Weights of a small transformer language model.
Size: 11 layers, width 384, 6 heads of 64, MLP 1536 SiLU, 25.8M parameters.
Architecture: RMSNorm before each block, rotary positions, no biases in attention or MLP.
Training: a variant of Muon for these matrices, 1549M tokens, 5582 steps.
MLP neurons of a small language model. Each row is named by its layer, matrix (up: input weights) and neuron, and shows model dimensions 0-127. Each number is 500 + 25 x the weight over its row's rms, rounded and kept within 0 to 999. Numbers have three digits each.
A block is one neuron, or neurons of one layer that tend to fire together. After each block is what it responds to, as a language model described it from the Wikipedia text at the highest values.

L5.up247:520528433474480482524498467528478452515474500464508510501491472529522463546517487490459520464490519547484437507477540538460515534476545494509514518525482491479479556522461490510497553506482462489465507515513481522507441520518488507541481534475498481504471506476494462488499465488541503474519498511498484491483474517469481483481478488495531431476542485495511444531482517525479503534505
L5.up614:491539433506462524521542486514479464473486528469536524538521456494516530512526484487477520474517516558528503503541473512495544507493532485522480528511476484493502562481484485497455514493509499494489488523481486514475466483514507463488519458524486501499491490474543497530519500478479518503535518527527490493535497512436488520433522504523486490503501511489506519539474512566499452506485
L5.up668:486530527535531549530500494514465518525482478511520492502506491498504548578470484538482507482523499491488511534472512509458532522481521517501479486499535469499509509493526522511486526471507527523475487518451492495479495506496491506515512483491483497503506482513506448498480470498546489534482484505501505514520478530493507486518490477484520510486511550507500509503514470476468475523512
L5.up754:508498539511529512496493483497473553465481469517486490532475486447527484479459508552504472505525511477542516459509506493490489510472520491502498516467574512516487515485526545514500527496518493531517439477489493539482460486505516492473498469485546498470530464485509462489483487536485492498541501523519482528538492472469490535497483475484553500507529490523483501509515517529479516482511
L5.up781:504505451509471514512485514471528503484472498498515505490507462497471505501499491496456548507506541483501513491492533490469533523488497520567543474473478497500494514495436455487457531480510498493496489508490520501510493470532503482531513552492490468510485511493532505478473512482498485508515498493497496506486539469512536558502537468518479522520500500483464499488458481509479466522532
L5.up875:473504488519493514516500452511482462511459502505527494484508511483533498538497479496497525487479463503484505523504488515487457536499507525492511502534541437485464504492491506458483560504494503538473506559468520501487450501539517475540506513516495454509529509523487494477515505459469514453523487536542505481511484504517446530449483456497470474534507527515462510521515520528506521545495
L5.up1011:515534498517521501500478501548490482513495497459535516476523464496475501557545465539466555485507512486488477528516519517431499518535501511502495507486461523487539519487485498507503520503505500484547455534493463535470434512510499486512483463541479494482464497487534461509506513500479493508484483521482540498481467502490482497506539542511495481504511532514460473517482493500515533500508
L5.up1262:510561483504495500509551509447452492478459449495463516500518494469475485530508496507472497497524520521510480479482539460510498498533462486523485570485499480503475482465508495518517554530537498519507460516524514511498494497503493484499502513504474474516491483506503496508514518498519512481486516463519494494526514469507497490502466497484500521544526510490522487529428458462532523533538
Responds to: Main verbs in narration

L6.up681:459563519505479491520503486487465468493510562522484519498481448498500499480476477514458493513491468558520506541500501534470530464497524496474508469494522540463478515521487508495458513504530500485520512510540474525516465501492525505513520468510539475538421490505499511527515479449486506484553512503485502493475509497447540494480487507523524508524514558467440498476506510519506452510530
Responds to: Transitive verb completion

L6.up594:475503504515508499500505537517499522501511501509583512491469517515563436447480495480503490483511558513505499514526495505515534493531513520444456478492480545435473515527492479497483516506496524511514478458492532494505518524485491521503485498551551523501454493509466540522451490489484503501505501560514483497510509514511531495530468533531500525466520472500512473488502542499457481504530
Responds to: Heads awaiting a complement

L3.up319:526539496486468493502483513470559485520468465549534501516501519488528529497505515500482487501471488527525542493505525499513479546521496510480495490501531504541489487503481528486485520474525501493523526484523469511472514484481508476500532482491520480498490528491513513494472478506497521535489538501547519485472494501528494512501521505443533518461520476502482506491468551551476514538509
L3.up502:501502477562483471502487524451520476531472503534541525489517535487508522455523478532490503441486518477551492488460557506519507531508471486477506502504531519502492488442500496519504514530516522471487488449487520499483482511490534525509539516428488494506479550485473502517469508526503492486491504461515453511491536493498521530515486495479481523505507493488526514512509505482494496536521
L3.up728:518519493504479514498480486497496538521475444549567514534497535526488532523516534569519487515547521530465484483495497504511538518535489507537486549484500456513477531487488528536481483485507505495512492508505465560504542485507484473475505489459464475521526517489515511534504475552506500533478518497466453509477476526505541526524525538533483489458493509453491479511466461466511462507513
L3.up859:521502501497486501503525521517503487501529479512532477489528533494496511513486507503500485454516511514454481495513525478469492475504478452467493517474476481508522474480516546483454479521463511477493518526510454480500491515480492494473530464532474511525508514463514474490550475505538535469556500466530548511525483485509544457486456487489489510493558442467444516481501489475470493533491
L3.up881:485493493478500451493465578497554479485530488495495523485485473500528494504540499481545538497515471482526506488511488495493503513492511511533514481486524488520509482471529492506481469511489461504478503537469507525555502455483535512501520482507466489545525492520532521485480499521500448504508489450477473487456552476479485503501499481487500510511498502504499547489475507497482468496485
L3.up900:523527504515511513468516511516467510513486475505538514489492518528547505475469506467468539423441498524489502458565544495521488528484465544558504491553500536542475505530517529505510520506494454463494559460475539528484478504503504520523504531496510515521483459497496478549468486497500548497497501525502538478494514532506480495484486472483470511530502503507492519475486480504532518465510
L3.up1122:478466512491538494519502482465514494494475453547543512515494486503533507515456477508504526515490531511483514505497514477522469499502477531537524474533505525545462480503505494521506464485487487461477493509500488459474513490475519465502515546490481527507490479489494524544455434530481506509518499472475468520514539518502515483446515495529509470517458529524519506481488481488464496477521
L3.up1190:512443480495516445462469501542525506531476457506516456477446507472537504465538517512550460513511492532509490485494487474496508527473457533504471525482441535481517502507561501494472495467532542512463521489496547464508531448457554545501456489545501508501468521561473462514464487508492476542481486523511512466445515495504547475498513473507519501531463490468532493499520496485472507488496
Responds to: Mid-word name pieces

L3.up171:455501501541498498476476439506476482485466484477508526536525505530523479506507500511496510444495520498466520487526493488470477557500542485506505477504510483495484524503517531476509505514507454485544487486488492505526506497498519473466490486498529476505473484535501475512475501536494484484476448437490483504469487511449505477490477465513455476490489499470530486550518474482454554502527
L3.up246:505469540537546502483500470487464491465476532519504498484565518496470541485511537506505500472504483495465546473537488519460470490494530496516504491518540506502467495510483485477490548478516510504464558477476507507481508519483469496478478470443511482501481533489516497503486517446499504500496463501487474492464511487532487486482485491477459450490518484464546503493511463512505501493499
L3.up415:506487461537507499533501496484485504448566501469497501522513480489489502485541526496515524433481486466499514489529476489472551497500530526531497534527544545558508521480468506504472499517459510490495510478519531523518450491491529513508493501515475518541468478532492506474512459514483491496486494483524473454498515509531525489480458507483503541508500509469483451482484489477503461554545
L3.up696:495478524521511456494518464482455484504511528479507450488516481470479529472518502537480500483461483512491491546516482507524509518497502476526483468499517494505507523470505466525511575534494526485491495465456470519497490485495488500489499489515535484501518514504454494504499479501498504501525533464480501483517477495501520553514538485512520476490537494479481486522517540489488535544520
L3.up801:543515494503492466546531484534487487542513505512488515532482528524503539488506536528501498470455496498444584459539482495466500543448516467509487508471470457504522510498505476508529501488460478521488475479472499488500482497493499483494501461496454445530472479507515458509516491480520473520466481496504483501518493515532518492504553509478513455504501492507521462466484497509476484501511
L3.up1040:525508502529528496508484443493518454480508477487528498477468514471497495498494492494476488498483471523517489531493502503488536489541493479508498506531543493507511527461503500470492570527505518512529472471564462456502491478489498500495478464499435530505498476492534495495492515498470506517498472483480499543539473479537524532490453503500522470499540499524477520433445484501511497482498
L3.up1395:497491488499502514481508476530478523482518499469475528502535505485500535511505526517509515516498504517504538503523483528443536505512528480483506538512552480500503483516552498497486523469515460465526485499537482466528500533503497526471482509471510509482489448476464545515504483523441480538464543515449494488491548504552506500506489501511527494523514479525475498515516443520462462484468
L3.up1488:488523457492504488489512473499518483483498510519493505514511493490525477496518460466515457493505523514495468516526495488519496522512520506501498509470525509504486488463473490464485482506489462532476472500496531464518508449480497475476552453508517492529510484529528525475496533520508478542531477455552501484446490513513514533480474476516483501478502479494503508489461472480496490471506
Responds to: Mid-word name fragments

L3.up1:470536463528509472515541467520484513482479524480501482506508483500483538482475478490436525474436483510503472526504478508460520516449495465502525442492486495488481494483445506469502521509506508505502517539507520546497501505512534506475478509548473519523450502518516513513508506445457525490520472491519505450521528485475497488440486525509522493518495525522480487528491525518465501524504
L3.up123:455507451494472496502484509521543500464484496477508521475477513475517505519537493512495519497492501550495528504474507492489497485499462488493461463513544502496484493496459492536516545453488529499520567527515518514522486554477485480517519484475519475502519495526522527496513502476475522451579531482512501507523551475525514509481479476497498453536510479510487495519508545464461505579489
L3.up209:507528482490540486525482473492528468516535511518490448480503508484513526487494467517522535517498444460503482512484498482486554564479521504492449498563492527498507435512472493499487526499504504504504509501542523502501479545459510532538554485523528470507471492485541509539493514489503468486526492532485510452518531501489498496523494496542488440535499489471475505493499523538490516505534
L3.up505:493515493506536470507533489484525478515509476471513470440478506502524475503498492532533514499494466484489484486506512476536493534549518546476456499517467543461532482524530500488521478476512489509549441491490487501519504526483516486487512509506492483486543471489540480514473502528474520492499512471517491537532497499469496522494503506487491501512481511467491517505548506519478480533496
L3.up723:490525480482525492502486475535478531493472478474467491534525495528466505460468495505541535493532489499546515492494481504503492552493527536483449494535537480487490439486506519486504536457514508468496499484489562480522516554497508510548516536466544515482519512481548536482519526511505509506479521483466501458554474498498509485530511505524497481528518507469520557510501507485520480472532
L3.up1131:474493497508522457532470483502508512501455522534491476551478510488492520541466483511487498454527512505535500521526476458540490551475562430481500483539476434466518465521438486506497493499442504525480511530489485487512480519514485513479482515508497489552475512513460507489504501502506503479494500490441461506457460526511486476493494458501478493513450481554535513538489492527536503543507
L3.up1218:491507481501491534512542519511541502509484535458482502517508508518513474480502495495504511472510498490566485493531485460511507555484516487512470499479488512501508491523460524504475567497483454507483453475437484504518493497529515516536516491491466525505500478460524493457500496479555535501493501547475511469530510554504468506497466517487532474528460521525532477517472493445439493553485
L3.up1425:497525500505482527511472498511532509508430472525516514533449477511504456454445494515492494457492472547503507475513497472525474528476509484481461512448490493501480485507506482533532531470483522489508425504464513489506493512536504521475515516486543495522489468503482493491555467499505534525492537481498504474520491499530493478448440503493516512520506469533454530481510516523475509518508
Responds to: Paragraph and heading boundaries

L5.up15:524509515497508510509455483501497500510480465466502517492515519527523490472507526492463524493556531554543518513527473467516472535470521482502507495523517465507474503532443486519502467496490511467484455515486471489472501525450507496511481448472479516481514487543492431498551496494485523489488517530502534478506483488473480493502469511501540472448493483511550502509503507452464489454533
L5.up374:489500525499477497478572473472517508470488488509517500527497511467468464476491515498459460522484522524552524542502502487460548517488486534460482498524482485491491531512489516485493476518502494531487472478495490497535511498511508541489509472452498526501519429505508472485497506490534488533525521527519526475489470509476485446525481488518523507503505514507528510512484510532513498461511
L5.up450:557486489537549509510494509490511489501495504514508503489519496458481529494527507513488500514489551488493501480522496534469527477514533505495499506507472453509484550528533489491469474498508521492480501496487519487504468457479501487541528495506520500473511478515522459532487524499502469515502492483500521474510455465487475513514458487508508465532527570502517525525468463501452485526544
L5.up584:493498494490528541499537517484479494511532551460485503518491522459522460523516525511497527489528493539503488507512551522500458569454471530474513481529488503500488524520521466467470536540503503501500504464485516546479501500485527511503486503502489554506465466496482519461518522501500486485538500523443467470442489494483484524493476470514536489494484473455491481478491526495519515492506
L5.up795:490477475494459525487460496476498505492505488488476494486512487501501527485514506481534537527510507495517529500508540539459516500468505518516552487473451479481482490519443461479552514493484504519504495510490513480515477529464478505475498489449476510556491502466497496459498521550488506524502515524489526503497485498523509453481506476513511461494500487490466481509509471496488517506508
L5.up945:503512487514485504534486561464545509467523562544523504509483513506518466494547530527447496507516489446491518452517504480496558500451495524513493470490460497480471498496527540498527553556517528512456471476505501497512454479461514500517518531499498519484499521512494465475483497523525463474527503488507527529509555439479536508473481479496481506498475504496462515504504514455511508511489
L5.up1189:557515507519511509468513460471556487464497488493544514502526529486489459482470563526504524495518504510545514496525509481465517530481522527493474523525458494503494480504463506512499534514485456483487472525488460488521550510507489508527492499470475503512496460495482479481541542524514493532462483528473480471493457523502505505481471528507482512530500443512459467504490493479472496488493
L5.up1380:520512485545507468443509458522475508488507478439498494533493469528496456518509455541500531521462474459564499511525488534505512522523529530506472556477494520498498471505514529490490509498500523443461495479475495474458522495490490512500521515499512478553448486534472496529498511483547495519471463462466502504459496498471514487484486508517530503509500485504484463460547469492537478479535
Responds to: Clause-linking connectives

L3.up191:482477526487528446474520491490512528478535446504494496502527499516541493493511536518511560520481483529494498493482512470462492487477490526498517480488532524497468501518511521548470495483451540499476504529479533490452507481512500502512521510510458526501500484524516470441526494510545460510472527500505519538538502520493468558475475520543481510530495495519480529517457460462500485533488
L3.up742:514509496495512504493547495512484493473502495516535534517546531513517515493482462499480496517532509507478462450511516498491465465488527517497535497467509516537464500537491449507519482486481481487507446540525474470520481496506525525503517497505500485550507458510517511505525525495526498514505493549562515486504487483492521492443452513468485504486472505521490475513533486479522477521515
L3.up989:495513518464504487521503492495534505462496494514502543472457477526481474483539496514527524539494486447464475497500500498530488488468512498497470483492524506506485515529488491508486530473521506491537481486488490484516522529466491547520534457485550516539509470535487524497524540537522473486490516500499509479531480509511499523473452444484511482499510491453502468470511475474459503519516
L3.up1091:524479464450535498511549492463482513528502469485465504496516512489524470505488510485467496511473474471498553476493529500522441478503529506536560485503483508497476483524480484444494477484464488490513520504496454504484500556480480498507479540524470468475479497507492530460492521509492531505484530504566499471516513499508546512484500539497514474500500457521486484499525511521480501472514
L3.up1100:530479509505492510435487480536542469515539521527495545496485493505455464508517533504548516483458521521502521479469521490503549528547532534514501484510504525487472494495507477526536496481484479510487525515481473492509485488543505564533475515462518520531506501523500478491526554488470545509516467520502499474527510520537538491501477490473533524513489487505525493522490486533514513539514
L3.up1162:536465495519537449500471486489475466502437532512521493484506512503501551485519517469470510512474501502491504501479502472509485524466517491475471520481531496488509461505468463487484481492518460503472505549491498565477490523493460496487475393471472483486526516531468515491493490501521507509478515507505513519459501509528499525495526551504511480494501440480501482510477475493517489441501
L3.up1325:500521506507474465477555500520529479493498518490537511536501510490495527519487483474469467511490514527505498475501520461496501532477476497483434530499457515513499486477515505492472469471455499528466502491530486527492508504482521447471489526481473439487534501497465487534572521538481493534515506500464506479496429535486502500495487500565513539531514501515495500495478484499497517514464
L3.up1403:472509453509513410500513491476489531496456480455545542483463491490482544487535477472492505475464485511510503518490504494469476499455540506471491524483517454502481520487494531486539537490453470494486524504480510497496483495455501522504485545489456490526473498500537481523524510523479533489461513459489481479538512483502498464485474507509520521518502497518522441486491507510424515517461
Responds to: Relative clause openers

L5.up58:546499493461417513508469506527466510478534511531484610479525524521496513481506524523510504470525494493512498514463479454491464511520484478486532515441500471486545517496510482551546515507501495499566482490505512512501500529503443546551476483469483496515548495519497538517508513529500463546495491509473470519497489480506526534519509523492488499567502520530518478545471495524549526498528
L5.up198:533516510480486487466490509507476462481500444512485496544539517514507470477455516502518520509504572519468489494497481462490475516542524458487528524478496474478506512529505482494486482498501549504517509489478470527453488487534454473457497476461490534477476529535447516504455483517476503519552509485495504503496552503501491478509540498511464524484541484518529498452520485544471500500545
L5.up885:490490525521489470509500516522502522475499460488504501518528530531516466502487546482454518530474514566453470489475442470526481513537541508474537508474502488469507510478450474522516481509539509488482477506507513495486518468477497536465507474515492485476493489537438494495507473544531492529537495549434491508504505512513491521509463520513473545478482470485539502547543512486525500482538
L5.up1279:498497521523534534545500491542491491503514449494470503497461505498517485469493486488521532493525489487481527520526491478477503538487529493532448478503481462511456479476470544468536469517484531485515500468488501456481481535467532473519486525478466476541506490548461528511474467533481472510542393521460515501576533516536524524479470497512505488491486489490519453486485482518514503502501
L5.up1331:517490475493540496471466535483526480513488457480524538453493515487580515485533500505503518498486503472482453489476471480524453491518503511502522521513499465493474515447469510447548509518458525472534491500498482523520502472510505525484506473529498507473497467523495537454502472543514531498495457507493549543502504496533474516524511498517449503513522435477490511497523544516520503461486
L5.up1355:524494472490537551497503479484476479490472519503484485507495482480504487489438532507527469493540518490495484480503508489480514542503567524455505485534527510512507507463517477508462489528567497502484514491494497489459501480480482494503500458495516498497486512489515498513468517516464511507486489536534488533515512504504514504507484486520481499488503510501485486537514561526523500539492
L5.up1401:493542479476526459495482455496493456483461501535534502516510515526489475486489529534503488536555546518450499532504493471514496535505510479450509517506511482497532480481530437466538493524530521471469502516479483501508483514512464518487470481546524521525490512534506543486469493496539513526528511530464478512493527504534492502494492493516431547539472517491512499505522514527506526465495
L5.up1522:521542491532529491509555516537488534519535523510492523539490512502477479501453509489501492494472475522478492482474462527499506455514502470495504492510467530503495472525492515517475503476513500462490498544507494470490521468502490529530509458484510489505532484488484495502489475539514490489493525500477512525516516537480488519471489511529471503535527549463477489510510484484555525491498
Responds to: Pre-noun modifier slot

L6.up1245:516530484512541482508470501456468495528485473460489516525469491516479507536518524495493507476494525504489546499487493487518516500537488510521466470521499495471501523529534517506515490494567538526522517515501481493513518486514527461456532497484439460468446518478510496416505499498523466536458488519423551506475508436523515509471458470501493508511499535523509495499516499517519496472544
Responds to: Mid-word name fragments

L3.up40:502501518521499483521509536504540471525488513489487501502497483448533506502466491491500456501471519490480489520450477495511515547514479462511503479477484460474511508459486450514506442466507547465515482477518536493509490560491492515488490426515477505516481460510517498517490453522483507496477487499480467516495517463500507514555491488506483495462541461534495503500488486475546491482554
L3.up125:509524504458524470489508500494483479486484489515506513483525502530529492479525517496461491466529523513478512544480478491513471514516521493499508563488519487500475498469492521535494503489483474493521447520494498531482517519474500477553451514458480501513424486508501534478482494458483532523491485506422483501471543492517500500501551457460514513489480508471484504506497566473502517502548
L3.up278:544544480471491470506489481504487534496509495516508482525476494523465518539489528498480489507508459459496512544504520524479483480471512508518482461497456455516542467515490531459521476465454464483495508488528515522506547516481493532533496523497494526492495515528477552476491454522479529499480479532493498487486459495551564531455507508493493483463473543475465493487521503483465457507499
L3.up391:505507423498482539481516539501512509486527468521543521505487506500447453527502482492529512510537478500541525529513512511509461523482482496503492462516492486493535438533480481501535549480446516483494495485524500518468483492457532503511504476478524491484495542515516509549486507500492501469508466484537506553531457534489529498474450486501523479508532508543478505502470457443547541477511
L3.up603:548480502512530498502454489493497454506505481522493552443448499543484467505491510522448488537471528474517487553504553564578515510482488519470515523490502512519505523524508479520552500500515483458528560508520508461536499510462484544503505510498510534501489482526479556460505544474493507442514467494552536514524493474473475483465517477497507488493519496509516516520501532513475497523488
L3.up844:508511550502545532486523489462521516499488538511506530444504541484490531505542476495506466547494502491504492528493476515538527512512446524480503486493533523513487474523475502519462524534514510478499464455484514508454440492491520471510476433507487548482478490553509486486473523488490468519506474496404498510525521517503468520493500503496494493521482504472440460513478492486521532497484
L3.up1194:539471461506460503483509529464520519489505471493487518544538538497509490527507517487517481508493512518465498525497504513504508522494501502442505488465500511499504537506525503488520490508487532482488491480458503522531496480517498496519488503521503493562482483519451497497543551510514522503501483473498507501504499503460526484524519500487501449509519526503504484494536501543508514505503
L3.up1450:493509481497513497481505581518509493506502456491528481542512517483517512516525550482505516525532564541426515506465481500502508498527509474491496494529523470472515499483523499510494525542503569485547494484493513497458512505491466499499456446502508464542511495533486461502463496537478522505565483523488479537523482524510550501476499498505502502472472486470495507512512505515523489459552
Responds to: Modifier-completing tokens

L5.up154:490491530533437520500504497479473489488554509475473504462518506503454527513521516531533551503485460528504465453509535498507477528478497498504518492525506504459500534514493454528519524469479488519509457536497483466516487535492495523476532495492489533527550458549538510485480527488500523502522492471514459479440485496496533499446513462533497456499480489481520468509486451541520522485514
L5.up564:450553488518474523491520483522513503488464513502543479471544506464505508548495483499506520504535519474468466488488549537490451478519539504546508509504491507500509486531537477530481484505513465464500485502512516483484499512526483506537531528513518505534530483528456485456500501490481494517484511489501554513523544471562517494508507485485515487494508515527511486552527493505512500473502
L5.up720:516509437521478540520510513532513492536476479474540444474468480494490509543455521505530532478463537467491503537450486521484550518486526479474502523525517512494513511488478497528508523492544521546502493502493485495491493500523528514461442446498486489517523498479526543467466489500526469489512507525484489481487508501485530499481501466516506499527500527458532515493497547508530528484485
L5.up840:485486497508525522514469537499528472474506476499525523507539515504502499537481477485502503510538519500491482478537518481499549520463495568485524501521507521513555548491493479556523542478475486466457521544489467502492497491494488483530490507461448502522528507531489548449462498497534526447520482462515457499479524477507451493495512471509496518494482462487529491473452496483477508505466
L5.up907:525524468521530513458517511486493535516454503525567528483484533511482487519499476490451513456470507503523496517515511482496522480486528490459503514517505471495529490475482534564466504514515482449478506506502487514495508517535500467477552465521516484483516432522524519510504522528503497497520519514486559465510516535523503485511517518510481424507512467524498518517462465486500548451488
L5.up949:536491471486501513502462522517460450491532523526481515517509485514548481540435539531489498487506500486487519494504483444505475520522539506445501512524491481501534516495508474560424521460513544492501477493490483534477488428469528530508459471478489510498485506518521480513491496486496523483525508518492508527471487506483539513496454493514506508472550446480518516482518483504488513489544
L5.up1151:480507480542499475518538471514508497470515504451493499480480522482497505491469460494516520511502480534507516471477503505517513544532473491518498512512506518500525538526499485500479497458502464551492514497490502547541509480493522525496484489469507503468509489501508479506510519480450573471515552472539449505487509530477524498510562549498504491497449495510528466491484512499501518537493
L5.up1473:526496474511496484513478549529509482505510510530520514489520510519520524520487509504522528476492462469518477484479463451482525547481538549491473466502448512476488484513520460479533506501510516520519496526489487493488492466475489550495523449534466489521508484506495531538436511487476508474534500507512474515499478486460551504511506527536522500498501456523508527525464467533537547493529
Responds to: Place-name word endings